config.yaml
d_model: 192
n_head: 9
n_kv_head: 1
activation: "quick_gelu"
norm: "layernorm"
positions: "rope"
rope_fraction: 0.5
lr_mult_qkv: 0.7
seq_len: 256
train_tokens: 125200000
MLP neurons of a small language model. Each row is named by its layer, matrix (down: output weights) and neuron, and shows model dimensions 128-191. Each number is 128 + 24 x the weight over its row's rms, rounded and kept within 0 to 255.
A block is one neuron, or neurons of one layer that tend to fire together. After each block is what it responds to, as a language model described it from the Wikipedia text at the highest values.

L7.down70 [151 123  95 117 140 112 135  99 126 149 108 170  96 124 126 143 153 129 104 150  95 176 119 158 177 101 137 113 123 149 128 134 141 100 136 159 155 103 151 165 126 117 120 119 124 145 104 131  85 133  96 110 139 137 134 151 135 127 121 149 158 145 146 177]
L7.down72 [126 145  98 123 103 114  98 111 142  82 130 134 103 101 146 135  86 173 170  99 121  89 112 155 100 113 145 123 156 112  96 139 101 125  88 165  85 156 130 135 116 159 109 151 144 117 167 161 122 132 118 150 159 113 140 142 155 157 121 120 157 126  85 103]
L7.down162 [130 167  90 122 189 167 139 122  89 137 168 163 165 144 120 101 110 105 130 146  86 158 124 122 158  92 112 120 116  96 180 110 129 170 142 128 118 113 127 105  84 103 126 138 113 187 122 126  88 167 114 112 145 153  97 153 133  97 103 126  69 131 141 141]
L7.down671 [130 116 165  82 104 110 102 145 171 163 140 137 150 100 137 147 136 166 104 132 168 124 111 140 111 157 133 137 130 152 140  50 139 148  78 155 112  97 160 112 156 109 125 141 106 115  96 126 124 160  88 104 143 137  83 151 135 107 138 140 130  95 184 157]
Description: Second piece after l-. Second word piece right after a lone initial letter, mostly "l", completing words like late, later, latest, life, labor, Latin.

L11.down45 [121 121 113 128 134 116 126 114 142 120  94 184 104 152 114 118 151 132 151 134 147 127  84  89 159 115 186  96 101 147 151 140 130 115  84 112 137 104 154 129 107 126 111 122 137 141 103 148 131 132 141 105  93  81 130 140 135 127 142 149 112 190 114 104]
L11.down345 [155 139 134 111 108 156 144 106 113 114  92 119 121 116 133 151 120 113 147 106 117 102 147 119 122  98 120 141 126 140 131 100 132 139 142 124 135 166 117 135 151 121 123 125  73 155 143 139 126  99 129  97 113 139 141 101  77 109  61 104 140 149 125 133]
L11.down461 [117 132 111 151 117 150 101  98 117  81 126 105 111  88 133 123 119 102 129 147 113 127 114 115 142 113 124 121 130 146 108  91 113 116 155 127 120 122 144  79  93 116 141 119 122 113 116 144 160 165 110 155 132 166 112 111 153 149 182 138 144 144 126  94]
L11.down473 [166  96 105 143 130 194  94 171 165 128  99 112 123 114  72 153 139 159 130 124 139 111 118 165  76 163 130 122 128 160 128 118  95 120 116 128 151  67 138 114  65 139 175 112  76 169 147 115 112 120 130 141  83 148 107 163 131 109 152 124 148 135 169 128]
L11.down625 [161 150  75  95 135 117 113 119 106 121 106 127 176 133 108  92 184 137 142 157 137 120 117 128 143 112 152  69 136 115 137 144 169 143 142 145 116 118 182 102  98 128  85 136 170 167 162 113 115 131 131 169 146 151 162 146 101 127 122  96 141 106 121 125]
L11.down629 [145 124 106  92 129 111 115 142 129 112 114 139 152 127 107 144 155 134 128 114  99 153  93 132 121  89 136 151 152 127 131 141 139 159 157 131 149 140 142 122 127 124  95 178 151 127 131 173 113  87 108 108 166 132 120 148 111 115 131 121  80 169 104 100]
L11.down640 [116 121  99 132 174 112  99 127 113 130  82 152 123 123 113 122 142  98 119 158 158 128 138 179 115 154 113 120 125 117 151 173 124 123 140  99 125 104 115 115 132 133 113 136 135 103 113 145 123 112 105 130 159 171 142 137 129 107 125 149  95 174  88 122]
L11.down682 [117 157  98 150 125 107  56  85 117 145 108 111 117 107 143 140 141 117 120 161 127 142 149 124 157 165 130 143 170 153 142 120 129 163 107 124 149 135 123 138 133 117 107 136 125  96  69 131 105 138  65 120 131 109  89 154 174 152 126 174  92 142  81 150]
Description: Mid-word vowel fragments. Word-internal pieces, mostly a lone "o", inside common words split into odd small tokens, as in tw-o, sch-o-ol, p-o-em, Oct-o-ber, Som-e.

L2.down41 [107 149 132  98 145 149  90 124 126 136  99 158 133 139 133 118 118 143 128 115  93 127 116 155 155 130 148 120 119 149 120 145 134  87 117 114 127 135 127 146 103 109 168  96 135 140  99 122  87 150 116 161 143 155 166 138 135 195 125 112 148 166 117 116]
L2.down580 [105 130 134 132 138 167 118 107 127 155 101 144 147 147 109 135 121 143 148 155 156 120 150 165 143 144 125 115  80 152 130 154 140 140 137 135 170 111  83 172 102 137 160 125 129 179 132 139 120  90 168 130 133 163 136 128 115 117 115 137 109 132 131 125]
Description: Word-ending after split consonant. Mid-word fragments like ive, o, ame, ine completing a word split after one letter or stem, e.g. l+ive, g+ame, d+o.

L7.down16 [140 130 151 114 105  77 109 112 119 144 141 129  82  92 139 111 138 194 156 133 141 131 130  93 116 126 125 110 159 129 163 189 117 106 118 166  98 121 154 128 154 166 133 140 121  94 133 146 106 132 142 127 142 122 134 151 116 132 134 112 156 146  83 150]
L7.down143 [176 142 162 112  91 108 113  98  85  98 102 112 143 139 133 130 163 110 143 108 131 127 123 185  92 152 119 128 118 150 181 156 126 144  96 138  95 109 132 120 122 140 139 131 106 127 173 141 135 107 132 132 133 133 138 139 153 123 102 107 134 141 138 111]
L7.down232 [125  88  85 110  98 128 161 113 158 118 170 107 138 120 142 134  92  50 128 140 138 117 115 130 103 143 108 154 131 154 131  94 170 113 135 103 150 157 130 125 133 132 116 108 141 147 136 126 103 121 149 161 134 168 169 185 178  95 163 105 136 137 146 178]
L7.down424 [131 123 123 130  77 172 142 117 122 100 138 126 109 161 141 166 127 106 141 146 128 120 116 104 116 156  95 113 116 150 125 165  59 128 163 103 120 193 157 102 195 122 149  77 160 142 111 112  91 130 124 138 151 145 121 131 137 104 124 113 123 122 100 121]
Description: Mid-word vowel pieces. Short vowel-led pieces in the middle of words split after an initial consonant, like s|id|es, m|ad|e, f|ir|st, t|ak|en.

L2.down65 [153 120 118 124 139 157  94  85 128 118 121  92 144 121 137 171 145 151 144 123 120 143 115  81 105 131 123 154 164 150 159 155 127 130 149 105 143 169 167 124 108 140 135 123  89 148 104 121 180 141 176 148 165  91 168 101 193  94 154 110 120 108 162 107]
L2.down530 [162 155 108 134 119 152 128 100 170 102  89 124 115 133 132 126 137 119 124 131 152 141 166  81 136 152 123 124 130 112 107 127 113 105 200 119 131 127 137 146 104 148 126 168  94 122  96 116 106  91 183 138 130 134 113 142 142 112 119 178 125 119 121 109]
Description: Split-word vowel pieces. Short word pieces like as, ad, ers, is that follow a lone initial consonant token, e.g. h|as, h|ad, b|ased, p|ersonal, W|ashington; also standalone "as" after a parenthesis.

L7.down478 [114  97 154 102 152 130 102  75 121 153 119 149 130 124 169 137 161 121 113 131 142 130 133 164 135 116 126 141  92 146 156 185 160 102 141 114 168 121  96 135 131 154 148 119 104  98 139 141 100 142 118 143 127 177 149 127 126 149 136 142 153 169 104 110]
L7.down586 [143 177 123 126 126 132 141 103  98  99 108 127 139 132 128 112 181 155 103 107 159 149  94 165 171 125 101 109 147 111 146 159 114 126 135 106 164 150 114 133 144  92 118 163 136 105 138 149 130 158 150 121 101  88 169 155 132 131 126 123 117 141 130 110]
L7.down607 [123 146 109 143 128 111 105 119 139 146 119  98 134 124  98 117  98 109 164 135 111 140 111 120 125 136 111  44 126 111 141 106 129 147 110 138 168 108 141 127 124 111 129 135 156  74 140 125 152 126 153 160 130 124 117 134 129 144 144 132 148  92 160 123]
L7.down759 [154 119 132 135  93  83 153  97 132 153 126 146  81 192 121 124 150 136 158 112  89  96 170 122 144  98 114 124  87 120 118 129 138  84 126 138 127 102 123 149 146 133 154 136 169  95 101 154 111 133 106 124 131 116  91 191 149 154 100 136 131 172  96 107]
Description: Vowel after split initial. A vowel fragment, mostly o, also u, i, ri, right after a lone first-letter token in broken-up words, e.g. C-o-ordinates, c-o-astal, P-u-erto.

L2.down325 [130 109 141  90 147  90 127 116  78 104 151  93 154 152 101 132 142 145 175 165 137 133 126 139 155 137 138 168 164 139 120  84 132 129 134  85 157 129 160 108  97 127 134 147  82 104 143 169 113 136 132 183  94 141 168 127 110  67 141  95 108 128 134 156]
L2.down366 [149  92  99 108 150 111 160 124 113 114 125  93 141 129 143 158 169 177 150 120 132 143 141 134 154 134 151 140 158 125 117 118 124 115 126 117 137 127 174 111 110 111 101  99  81 108 134 198 121 136 125 159  92 114 150 126 131 109 124 129 116 138 147  87]
Description: Forms of "to be". Forms of the verb be (is, was, are, be, were) right after a subject noun or pronoun, including when they begin longer words such as "area", "been", "isolated".

L2.down49 [148  99 126  99 128 142 151 137 120 163 171 111 119 103 108 123 123  70 165  89 137 131 131  89 113  89 140 139 133  90  72 139 162 110 134 140  99 171 127 142 106 128 148 126 125  95 162 153 141  94 141 140 143 132  93  86 165 124 114 159 133 159 115 118]
L2.down303 [102  98 114 112 128 165 120 132 149 142 128 127 132 137 108 133 117 109 132 113 111 147 100 113 123 118 127 131 181 112 112  74 142 114 159 131 109 151 102 152 120 108 151 123 108  88 126 118 164  86 168 159 107 104 114 101 151 126  84 123  86 137 191 167]
Description: Mid-word "ist" and initial J. The word piece ist inside words, especially after d in district, distance, distinct, also consisted, history; also word-initial J as in January, Jack, Johannesburg.

L7.down14 [ 91 125 120 141 114  91 128  98  82  95 100  99 102 135 123 142 151 110 117 159 114 109 135 118 101 134 168  91 175 135 144 144 148 127 101 148 116  99 126 152 109 124  97 131 156 137 149 161 125 140 134 150 162 110 128 118  89 113 135 121 176 139 123 112]
L7.down396 [133 131  97 140 108 100 118  95 145 120 144 146 140 131 166 122 124 131  94 110 143 126 124 140  90  83 138 172 108 122 134 114 140 114 108 123 102  85 154 157 102 171  91  80  94 158 109 155 152 177 126 133 134 145 143 137 138  91 167 117 145 110 147 100]
L7.down535 [112 111 117  91 148 142 176 128 144 130 132  94  96 139 138 128 139 138 106 127 155 145 104 140 106 150  77  90 137 126 164 153 128  94 113 169 145 121 136 134 135 172  89 114  98 105 161 147 112 109 110 111  77 135 116 141 142 104 114 111  95 160 144 105]
L7.down696 [104 135 163 141  90 147 118 127 118 137 172 113 126 158  85 125 133 153 175 131 107 177 120 139 175 143 122 110 143  94 128 140 124 134 135 120 125 124  89 130 131 132 169 179 100 139  99  85 128  89 115 130  67 151 169 135 117 133  91  96 112 115 140 116]
Description: Word completion after split letter. Second piece of a common word split after its first letter or two, mostly auxiliaries like h-ad, h-as, hav-e, also l-ist-ed, N-o.

L11.down29 [104 125 128 118 100 141 141  89 132 115 138 176 163 112 117 100 133 135 143 123 115 133 125 145 119 144 122 104 158 143 143 176 101 115 136 152 132 162 135 160 135 141 147 126 151 119  99 130 127 146 154 134 125 101 138 114 157 138 141  92 170 123 140 118]
L11.down134 [119 128 129 103 125 130 116  97 174 130  69 105 134 110 114 102 120 167 122 169 191 155  63 127  95 162 156 126 159 124 156  88 145 146 132 148 117 132 125 153 120 118 149 157 135 115 152 135 101 111 122 120 163 137  75 163 140 158 118 124 120 105  79 159]
L11.down181 [129 175 103  98 127 119 169 124 164 100 124 167 136 116 128 136 170 138 135 114 192 103 100 100 152  79 154 152 151 135 138  83 154 143 142 107 142 158 121 124 135 139 119 120 139 115 129 127 138 129 109 141 131 111 113 136 118 150 100 125  90 113 100 152]
L11.down224 [121 161 107 120 139  99  87 145 112 117 138 125 137 171 135 148  90 131 135 179 138 109  83 153 172 149 124 124 176 138  90 105 132 121  94 144 122 167 117 132 116 136 112 144 139 125 142 139 142 135 133 119  92 113 103 131 151  82 102 121 116 155 112 124]
L11.down239 [ 88 158 113 124  31 143 116 132 126 145 109  89 121 144 129 117 137 130 141 148 121 151 134 129 119  89  63 127 141 113 103 129 128 131 124 151  85 114 143 139  93 124 106 154 143 183 123 123 165 168 104 116 110  88 130 139 113 143  97 120 117 139 149  80]
L11.down263 [ 72 127 129 147 105 155 125  92 129 149 120 125 179 145 133 148 111 125 121 133 117 135 100  78 106 143 108 185  84 130 136 113 142 103 119 155 123 158 156 157  89 138 126 174 104  81 157  82 134 132 111 161 123 186 113  91 181 157 106 117 140 115 138 113]
L11.down499 [ 91 168 132 135 116 107 113  91 123 120 143 103 132 140 114 101 127  90 133 120 112 145 108 101 115 121 135 139  96 136 120 100 180 146 148 113 156 100 129 135 116 150 101 135 159 105 129 137 120 121 126 139 110 125 160  89 157 180  87  98 148 121 112 115]
L11.down593 [114 109 126 128 106 150 111 118 142 125 126 139 120 136 121 121 160 146 129  92 166  92 136 123 173 126 141 136 153 139 142 151 145 184 130 122 119 115 151 121 151 121 183 152 151  83 125 148 111 114 136 128 143 183 141 166 177 126 118 128 167 153  58 159]
Description: Split-word continuation pieces. The second piece of a common word broken into odd fragments, most strongly the s of possessive its (it+s), also und-er, H-om-e, ear-ly.

L7.down21 [125 117 147 116 148 130 125 123 141  96 156  81 139 149 111  91  54 103  98 151 107 100 115 121 111 105 127 130 150 127 132 103 184 132 147 146 133  97 110 115 122 149 121 108 159 140 153 121 181 149 156 148 118 132 129 117 132 159 141 134 108 160  91 124]
L7.down289 [118 111 132 111 122 142 151 145 131 124 139 116 108 129 158 108  98  80 126 129 169 139 110 137 107 153 109 129 140 132 162 107 132 191 125 127 113  98 135 141 118 135 118 123 128 156 191 109 141 138 133 135 128 147 203 120 134 143 166 110 132 120 104 167]
L7.down352 [123 149 112  90 116 152 110 127 110 165 141 167 112  94 159 112 121 113 140 128 131 132  85 108 125 123 129 120 133 146  88 138 143 124 111 172  97 123 107 160 137 106  92 142 170 184 131 134 158 163 137 134 136 130  83 130 143 172 158 101 150 140 113 143]
L7.down720 [150 133 136  99 127 140 122 133 117 112 106 139  80  82 104 157 147 123 124 161 111 144 148 120 154 126 149 119 137  78 125 125 102 126 141 101 166  83 138 136  90 117 130 147 147 144 124 133 139  79 132 147 125  99 159  87 170 134 116 125  91 121 142 128]
Description: Mid-word vowel fragments. Vowel pieces inside words split oddly after a single-letter token, especially a in f-a-iled/failure, also c-a-use, d-a-ily, giv-es, w-es-tern.

L2.down575 [ 92 105 133 137 150 135 127 107  90 108 100 127 110 100 105 138  84 113  88 130  98 184 157 165 136 133 135 119 127 125  95 150 124 114 160 129 118 108 135  86 133 135 134 130  82 159 155 113 148 134 121 121 134 134 107 158 161 129 116 103 138  92  99  92]
L2.down677 [100 109 108 145 126 166 137 130 139 170  99 133 174 133 143 143 132  98 158 117 106 122 127 129 174 148 100 114 140 166 149 127 150 141 136 152 120 113 134 122 141 118 140 131 131 103  95 104 152 108  76  89 117 117 139  70 121 149 163 159 146 135  87  84]
Description: Word-completing suffix pieces. Final pieces of words split into tokens, mainly -ity (University, Authority, Capacity) and -ate (State), plus S opening headings or lines.

L7.down267 [136 153 126 108 118 111  88 126 158  99  97 118 118 101 143 121  91 143 166 109 120 121  86 128  83 100 160 132  99 137 135 117 156 110 135 102 152 179 137 138 139 108 149 144  92 137 122 166 127 161 148 128 118 108 139 112  94 196 118  94 118 124  86 163]
L7.down419 [132 119 150 109 139 118  98 145 115 150 105 137 163 130 106  99 107 107 129 149 160 149 133 138 107 132  98 107 105 120 169 106 122 140 117 183 104  98 107 123 118 130 119 146 119 125  97 126 134 153 132 147 122 144 119 164 101 156 119 133 119 133 158 181]
L7.down485 [133 137 136 146 148 140 147 125 137 190 121 156 137 103 108  70  95 149 113  87 141 104 140  95 125 122 118 102 157 123 126 134 118 125 144 158 103 113 122 142 103 142 116 178 148 124 152 142  74 141 162 117 110  98 128 138 190 108 162 168  98 108 118 145]
L7.down695 [146 143 129 153 159 135 117 116 109 148  95 121  82 128 108 114 113 181 122 181 109 153 107 158 120 142 132 132 149 149 112 123 127 123 148 130 152 122 103 120 142 120 149 113 144 142 170 143 147 117 130 109 112 157 147 165 126 128 117 118 107 115 135 153]
Description: Mid-word vowel fragments. Short vowel-led word-piece fragments inside common words split oddly, especially "em" in system, statement, document, quantum, advertisements; also m-ot-her, smo-ot-h.

L2.down52 [121 104 105  98 143 130 101 120 137 153 109 166 102 193 117 108 117  62 118 114 175 190 145 165 111 125 111 140 161 129  46 122 125 105 159 131 136 136 143 139 169 128 115 118 158  60  87 140  93 128 142 156 140 149 103 100 174 127 130 156 142 141 119 137]
L2.down741 [130 141 110 105 145 155  97 123  90 135 129 153 151 134 117 148 151 122 122 123 105  68 102 116 137  94  96  92 146 164 103 104 134 123 171 111 150 134 172 114 119 140 129 137  97 104 106 152 157 126 129 133 100 152 142 147 119 162 140 106 164 120 113 159]
Description: Heading-closing equals signs. Closing ===, == or = marks that end a wiki section heading before the line break, as in ===Anzio===. A weaker group is the mid-word piece iv, as in div|ide, Un|iv|erse, C|iv|il.

L2.down452 [107 108 149 170 112  96 164 162 139 154 160 110 135 154 126 141 155 119 133 114 146 127 148 167 102 130 113 126 135  88  98 110 117 141 138 139 136 103 109 114 107 103 132 127 158 131 172 145 110 138 134 129 162 139 102  96 101 111  97 139 126 139 141 148]
L2.down478 [111 131 149 130 101  99 137 141 127 166 160 106 117 152 113 121 160 110 135 117 123 102 150 134  87 148 144 128 146 114  87 117 112 117 133 125 122 139  90 115 143 106 152 135 138 139 143  95 119 157 114 119 130 136 118 113 100 125  75 148 132 152 164 113]
Description: Mid-word letter fragments. Single-letter word pieces in the middle of split words, above all the second "f" in af-f-ection, af-f-airs, of-f, ef-f-orts; also "ir" in the-ir and "ed" in forg-ed, start-ed.

L11.down104 [ 94 146  96 106  99 120 140 123 156 127 128 137 186 100 164 101 117 109 128 102 126 138 121 167  72 128 120 154 135  95 165 131 145 121 131 150 159 104 139 133 157 121 116 145 157 155 142 141 126 145  90 108 117 106 130 157 136  89 132  84 129 112 113 139]
L11.down155 [111 175  89 148 167 133 153 104 114 111 131 102 148 108 144 153 115 127  91 111 185 164 165 131 150 128 121 144 140 119 139 132  88 110 182 106 104  93 168 151 143 124 125  84 147 123 109 113 170 101  97 122  71 140 132 127 138 116  83 126 117 109 103 133]
L11.down158 [129 129 130  96 168 108  74 100 112 157 154 141 149 103 129 119 100 136  82 109 166 115 124 126 104 144 116 157 169 133 149 126 146 138 169 162 133 113 107 101 129 155 141 139 145 130 113 136 114  95 107 103 118 174 116 158 163 129 169 131 129 115 118 120]
L11.down222 [113 161  99 123 177 118 126 121 116  81 143 132  95 116 136 167 118 144  87 145 156 157 122 116 140 135 169  98 124 145 115  94 126 129 143  99 104  78 141 143 129 139 132 102 133  83 174 134 121  89  72 135  86 135 134 118 147 151 159 113 118 116 103 159]
L11.down306 [152 150 125 150 158 131  99 142 144 128 132 135 100 101 166 147 165 111 123 111 147 130 143 110 130 109 138 151 132  83 139 129 136 159 151 128 116  73 129 160 117  93  94 141 119 149  79  96 129 121 104 130 125 104 131 200 116  66 134 170 142 139 137 138]
L11.down397 [114  98  85 135 156 162 158 108 108 142 157 143 119 107 145 155 151 104 114  84 119 135 102 146  77 179  95 104 168 133 115 161 150 101 126 151 128  86 134 117 127 101 144  95 118  91 158  98 130  99  84 124  88 133 127 158 127 121 129 106 138 145 139 163]
L11.down451 [106 139 135 113 101 126 139 132 113 151 103 124 124 107  92 136 153 170  92 163 131 122 132 165 129 136 125 140 136 148 120  97 137 134 113 106 103 128 128 141 141 182  97 141 153 119 129 110  94 128  99 158  93 118 111 130 176  92 146 121 100 112 119 105]
L11.down659 [116 131 148 116 122 152 180 142 181 128 138 129 118 113 159 148 166 120 131 130 148 146 102  87  86 124 121 137  87 133  93 116 128 128 168 149  76 142 134 180 152  91 154 103 169  93 106 116  91 111  94 118 138 110 101 168  98 131  74 111  94 148 115 163]
Description: Word-final suffix completion. Closing pieces that finish a word split into several tokens, especially nationality adjectives and -al/-e endings, as in Germ-an, Macedon-ian, long-tim-e, annu-al.

L11.down12 [163 100 136 133 179 107 101 126 119 143  91 120 155 109  89 100 161 142 143 113 160 105 147 115 117 181 110 150 162 120 141 175 147 126 115 175 116  85 141 142 127 151 131 125 127 162  82 158 134 148 128 100  78 122 115 137 120  85 178 121 104 124 134 114]
L11.down260 [146 100 171  88  78 153 134 141 134  95 125  97 116 123 110 119 114  99 122 121 106 147 171  92 119 114  94 133 131 122 142  75  90 125 131 121 137 108 151  80 126 128 148  90 118 164 149 115 129  84 185 143 129 104 135 179 110 126 104 121 117 103 149 133]
L11.down303 [125  78 151 137 130 117 164 109 105 133 103 121 150 164 145  80  95 126 159 166 123 169 179 173 139 150 113 117  88  57 134 116  95 134 143 104 130 127 136 127 142 140 125 133 110 171 142 118 125 152 129 105 105 118 166 169  80 119 137 134 137 201 102 147]
L11.down459 [123 145 127 136 127 112 144 150 124 151 128  92 148 142  99 119 145  99 100 145 158 169 134 154  85 123  68 140 147  99  87 162 172 122 172 140 117 173  82 124 134  93  99 101 128 194 158 141 120 139  86 149 103 112 119 148 150 116 122 112 110 103 171 103]
L11.down463 [136 123 126 133 153 154  84 104 137 113 166 163 150 128 126 130 143 130 153 159 157 160 125 178 125 120 122 125 161 137 139 107 127 127 125 123 155 122 133 137 106 151 104 131 141  92 141 146 141 102 187 175  77 102 122 124 150 138 129 127 111  84  76 122]
L11.down624 [126 108 105 155 151 130  99 126 112 148 132 105 135 157 167 118 110 114 103 153 105  94 117  81 122 166 165 102 134 110 122 122  96 103 118 159 181  83 126 158 135 121 141 159 125 121 161 106 134 149 165 130 122 112 100 128  82  92 140 120 125 108 166 183]
L11.down655 [119  99 105 151 169 143 113 119 123 136 138 161 132 137 155 181 165  92 145 133 121  89 134 153 138 108 142 142 115 132 131 114 128 123 127 140 150 142 151 139 109 125 129 139 114 152 112  95 112 130 166  97 102 149 122 163 132 146 113 148 113 144 116 146]
L11.down691 [160  87 126 147 100 102  90 140 102 142 134 159  88 139 159 135 124 147 103 132  96  84 115 164 105 161  77 115 150 126 139  98 109 143 115 109 148 143  81 136 132 121 156  71  76 110 156 101 145 167 152 135 110 145 128 130 109 104 125 130 159 139 117 141]
Description: Mid-word continuation fragments. Second fragment of a word split after a short first piece, strongest on "as" in "has", also h-t-tps, l-ist-ed, ot-her, its-el-f.

L11.down20 [104 100  98 159 124 174 128 113  98 168 102 129 155 126 104 126 157 135 138 206 106 134 148 163 117 122 126 163 116  91 126  95 158 163 148 123 142 120 109 137 117 130 130 132 144 106 124  85 122 139 117 116 126 137 126 142 145 133 149 122 116 162 137 129]
L11.down22 [154 123 107 114 146 153 128  96 162 157 102 159 133 139 141 142 118 179 107 124 131 160 105 160 109 113  77 127 148 140 109 148 140 102 175 140 163 103 105 141  99 151 119 131 127 163 140 141 137 100 100 135 143 126 146 127 117 134 114 139  91 143 137  99]
L11.down102 [116 134 156 138 100 120 162 110 139 125  84 185 150 127 139 144 120 108 139 114 134 153 140 129 113 132  66 156 107 122 123  67 144 182 146 143 144  93 106 137 138 133 154 142 141 118 139 129 107 134 205  78 178 129 142 117 113 137 117 123 130 147 128 132]
L11.down227 [ 76 113 137  96  82 149 146 111 148 145 134 107 154 121 104 126 101  99 169  88  94 191  71 136  90 107 100 115 122 147 116 142  93 108 137 147 139 136 134 114 108 133 166 130 137  99 157 175 135 137 161 131 148 107 172 128 171 202 139  96 140 150 146 108]
L11.down358 [117 115 102 135 146 154 134 101 122 122 135  94 152 163 152 134 137 120 131 150 127 150 104 138 106 101 113 150 104 115 154 124 119  48 124 179 125 109  98 129 149  70 124 105 119  89 136  97 102 132 112 134 135 106 135 128 133 136 127 140 155 140 103 123]
L11.down434 [133 173 171 116 131  97  94 139  91 111 136 122 129 110 151  67 122 105 124  82 129 124 127 129 126 150  92 136 153 121 138 143 164 127 136 153 115 157 138 149 154 111 122  97 110 112 131 147 105  81 117 161 114 152 152  99  91 150 166 128 130 130 141 131]
L11.down546 [103 140  81 123 110 115 139  69  91 154  96 125  83 162 103 171 158 134 174 158 144 172 140  86 156 153  96 135 108 106 170 115 120 119 157  99 127 127  97 102 154 154 141 169 118 132 110 149 124  82 164 163 182 134 178  96 123 145 137 158 130 155 103 100]
L11.down614 [139 148  96 121 106 108 155 126 141 144  89 171 157 108  89 107 146 121 118 156  81 123 169 157 180 105 122 126 183 158 144 106  86 148 129 136 150 176 140  54 126 130 134 147 113 105 123 102 142 170 159 129 142 121  76 128 102 143 109 158 137 134 144 107]
Description: Mid-word pieces of split common words. Fires on the second or middle fragment when an ordinary English word is broken into unusual pieces, strongest for e in hav-e, also ou in h-ou-se, il in ch-il-dren, ist in h-ist-orically.

L7.down2 [114 122 169 120 125 135 140 116 113 150 101 120 126 129 135 166  99 107 131 131 140 158 124 164  95  99 112 121 114 141 146 108 125 137 116 125 105 131 147 135 165 166 132 122 165  97 142 108 109 104 121 143 144 152 141 122 133 103 157 158  74 103 130 116]
L7.down242 [ 78 130 127 118 124 149 134 121 118 116 153 150 118 119 162 163 140  91 108 138  94 126 108 178 186 185 105 102 143 129 138 110 112 149 126  82 128 147 112 137 116 117 155  69 136  98 108 156 158 105 143 102 135 170 123  96 129 145 122 144 169 111 120 132]
L7.down444 [122 145 156 146 130 129 177 114 133 115 108 114 142 158 134 128 134 107 130 144  92 116 109  90  99 131 130 145 139 123 146  76 152 147 156 129 131 152 115 117 123 133 150 133  95  69 117 159 141 154 119 162 126 105 175 138 143 149 135 137  96 133 113 100]
L7.down522 [116 177 126 141 172 117 140 126 108 138 134 125 155 136 134 138 193  83  48 126 150 131  92 118 157 127 144 118 119 123 116 139 139 134 151  95 142 155 122 109 139 124 135 144  80  81 106 142 129 103  92 141 120  80 115  72 106 125 138 100 109 103 112 139]
Description: Word piece after initial letter. Short second fragments of words split after a lone first letter, especially c or l: c-in-ematographer, c-ul-ture, l-in-en, g-et.

L11.down24 [147 112 144  98 138 147 139 115  88  83 147 155 116 136 186 120 116 106 200 151  94 126 131 114 138  60 124 132 120 157 130 122 133 142 128 115 129 141 133 117 125 126 126 114 127 174 132 121 115 156 139 160  90 100 119 106 158 145 116  79 140 112 125 106]
L11.down70 [151 105 153 118 126 150 154 120 146 103 142 132 117 128 108  78 131  57 139 143 102 145 119 108  69 112 101 138 136 128 160 182 131 110 109 102 138 133 135 143 146 137 150 180 121 164 129 118 112 177 150 135 168 119 176 135 147 160  78 159 148 131 138 126]
L11.down76 [150 132 112 121 153 123 120 112 132 120 116  89 115 125 122 114  89 138 153 106  67 132 154 121 127 139 165  99 118 102  71 145 138  91 134 145 121 157 138 124 124 122 166 137 114 195 106  84 153 133 158 127 138 127 130 161 100 112 141  89 155 125 142 136]
L11.down184 [149 135 117 109  94 100 108 133 143 137 137 134 107 109 110 141  97 106 130  90 104 142  95 144 100 123 144 109 154 144 139 161 144 101  93 128  88 118 153 137 166 110 118 131  89 122 111 147 133 144 135 130 140 109 126 173 107 112 158 164 165 144 128 126]
L11.down286 [130 132 170 100 128 119 141 110 142 130 144 111 122 165 123 105 120  69 161 122 109  89 104  88 143  95 145 110 149 122  82 112 140 143 129 101 118 117 145 134 165 140 124 144 104 117 138 146 142 158 110 120 111 117 147 130 119 129 104 156 201 147  78 159]
L11.down352 [188  98 107 121 113 170 139 142 149 129 175 116 148 142 128 128  92 155 113 127 144  94 139 152 150 166 118 130 151  99 115 128  88 122 126 126 106  88 160 100 113  96 124 125 131  98 144 122 138 123 126 127 140 117  90 166 179 111 146  84 136 128 163 139]
L11.down363 [140 118 133  99  94 150 151  99 143 113 115  91 165 105 126 121 115 104 151 134 155  89 133 132 129 137 131 109 118 118 156 164 169 105 126 136  87  89 144 128 175 153  76 132 107  95 101 146 153  85 100  96 116 118 149 161 163 140  90 129 146 190 115 118]
L11.down636 [176 120  92 152  94 119  73 125  56  75 120 150 127  97 150 130 126 162 154 138 110 160 160 158 127 114  98 102 124 129 115  88 152 158 136 109 115 128 156 140 132 137 123 123 155 143 167 121 128  92 145 143 103 156 142 162 126 100 155 108 123 147 138 157]
Description: Mid-word "es" fragments. Word-piece tokens inside words, mostly "es", split from their stems, as in m-es-h, w-es-tern, esc-ape, sometim-es, Repr-es-entatives.

L11.down60 [128 157 130  91 100 112 141  89 145 107 188 110 140 128 134 148 104 102 122 153 151 142 118 164 147 111 127 128 123 145  95 130 147 119 124 100 127 152 122 117 176 121 158 112 127 130 150 100 145  97 118 126 149 109  70 136 142 130 103  82 142 121 130 144]
L11.down127 [164 171 136 137 154 147 166 132  79 104 136 139 114 147 128 151 137  93 142 108 106 136 118  97 134 166 147 114  98 186 170 120 100 140 111 107 127 120 121 112  97 156 153 133 136 112 123 125 158 130 166 146  87 155 105 105 117 119 122 128 148  54 117 154]
L11.down133 [108  74 125 125 141 108 109 113 106 102 118 123 154 185 117 128 139 127 128 120 108 116 144 138 136 184 142 129  92 117 109 155 178 121 136 129 146  94 175 126 109 150  90  78 188 135 102 107 111 143 122 132 141 143 119 132 145 125 174 121 117 184 113 130]
L11.down242 [101 113 122 149 140 163 140 145 159 117 135 119 151  77 167 127 138 141 135 143 118 117 157 161 136 134 133 122  63 145 152  91 155 160  96 145 107 154 142 117 135  96 149 109 158 154 142 129 135 190 169  97 126 102 137  97 134 103 135 156 125 118 155 139]
L11.down336 [149 113 128 102 121  78 108 125 108 144 157 150 127 132 139 151 101 126 112 167 156 171 147 115 127 128 136 159  99 147 150 111 171 146 149 115 106 118 157 130 146 125 122 133 147 115 117 132  60  88 101 114  94 151 107 105 116 137 138 159 141 125  80 116]
L11.down402 [155 147 111 132 135 131  99  81 106  90 161 162 147 165 130 176 146 123 124 183 129 102 119 138 133 117 119 100 100 171 135 115 137 118 117  85 108 103 140 122 122 126  83 144 130 126 116  92 103  86 174 139 126  87 129 120 155 137 103 125 126  92 112 112]
L11.down508 [128 164 119 126 150 130 136 142 119 116 146 151 111  96 141 126 101  48 120 112 135  99 166 103 160 119 148 135 109 114 150 124 106 126 102 119 137  87 144 125 129 165 145 134 130 110 131 140 130 126 162 178  84 131 152 148 118 162  99 159  92 116 131  91]
L11.down525 [122 136 109 111 134 107 100 136 143 100 139 151 129 168 139 115 125 115 149  91 111 158 118 125 153  68 124 137 134 157 125 155 119 102 150 161 158 120 130 140 129 154 161 110 132 123 103 167 154 136  90 116 132 121 120 123 122 167 138 122 148 123 103 162]
Description: Mid-word fragments. Short subword pieces in the middle of common words split into several tokens, such as cr-it-icism, c-iv-ilians, s-p-ider, M-id-dle.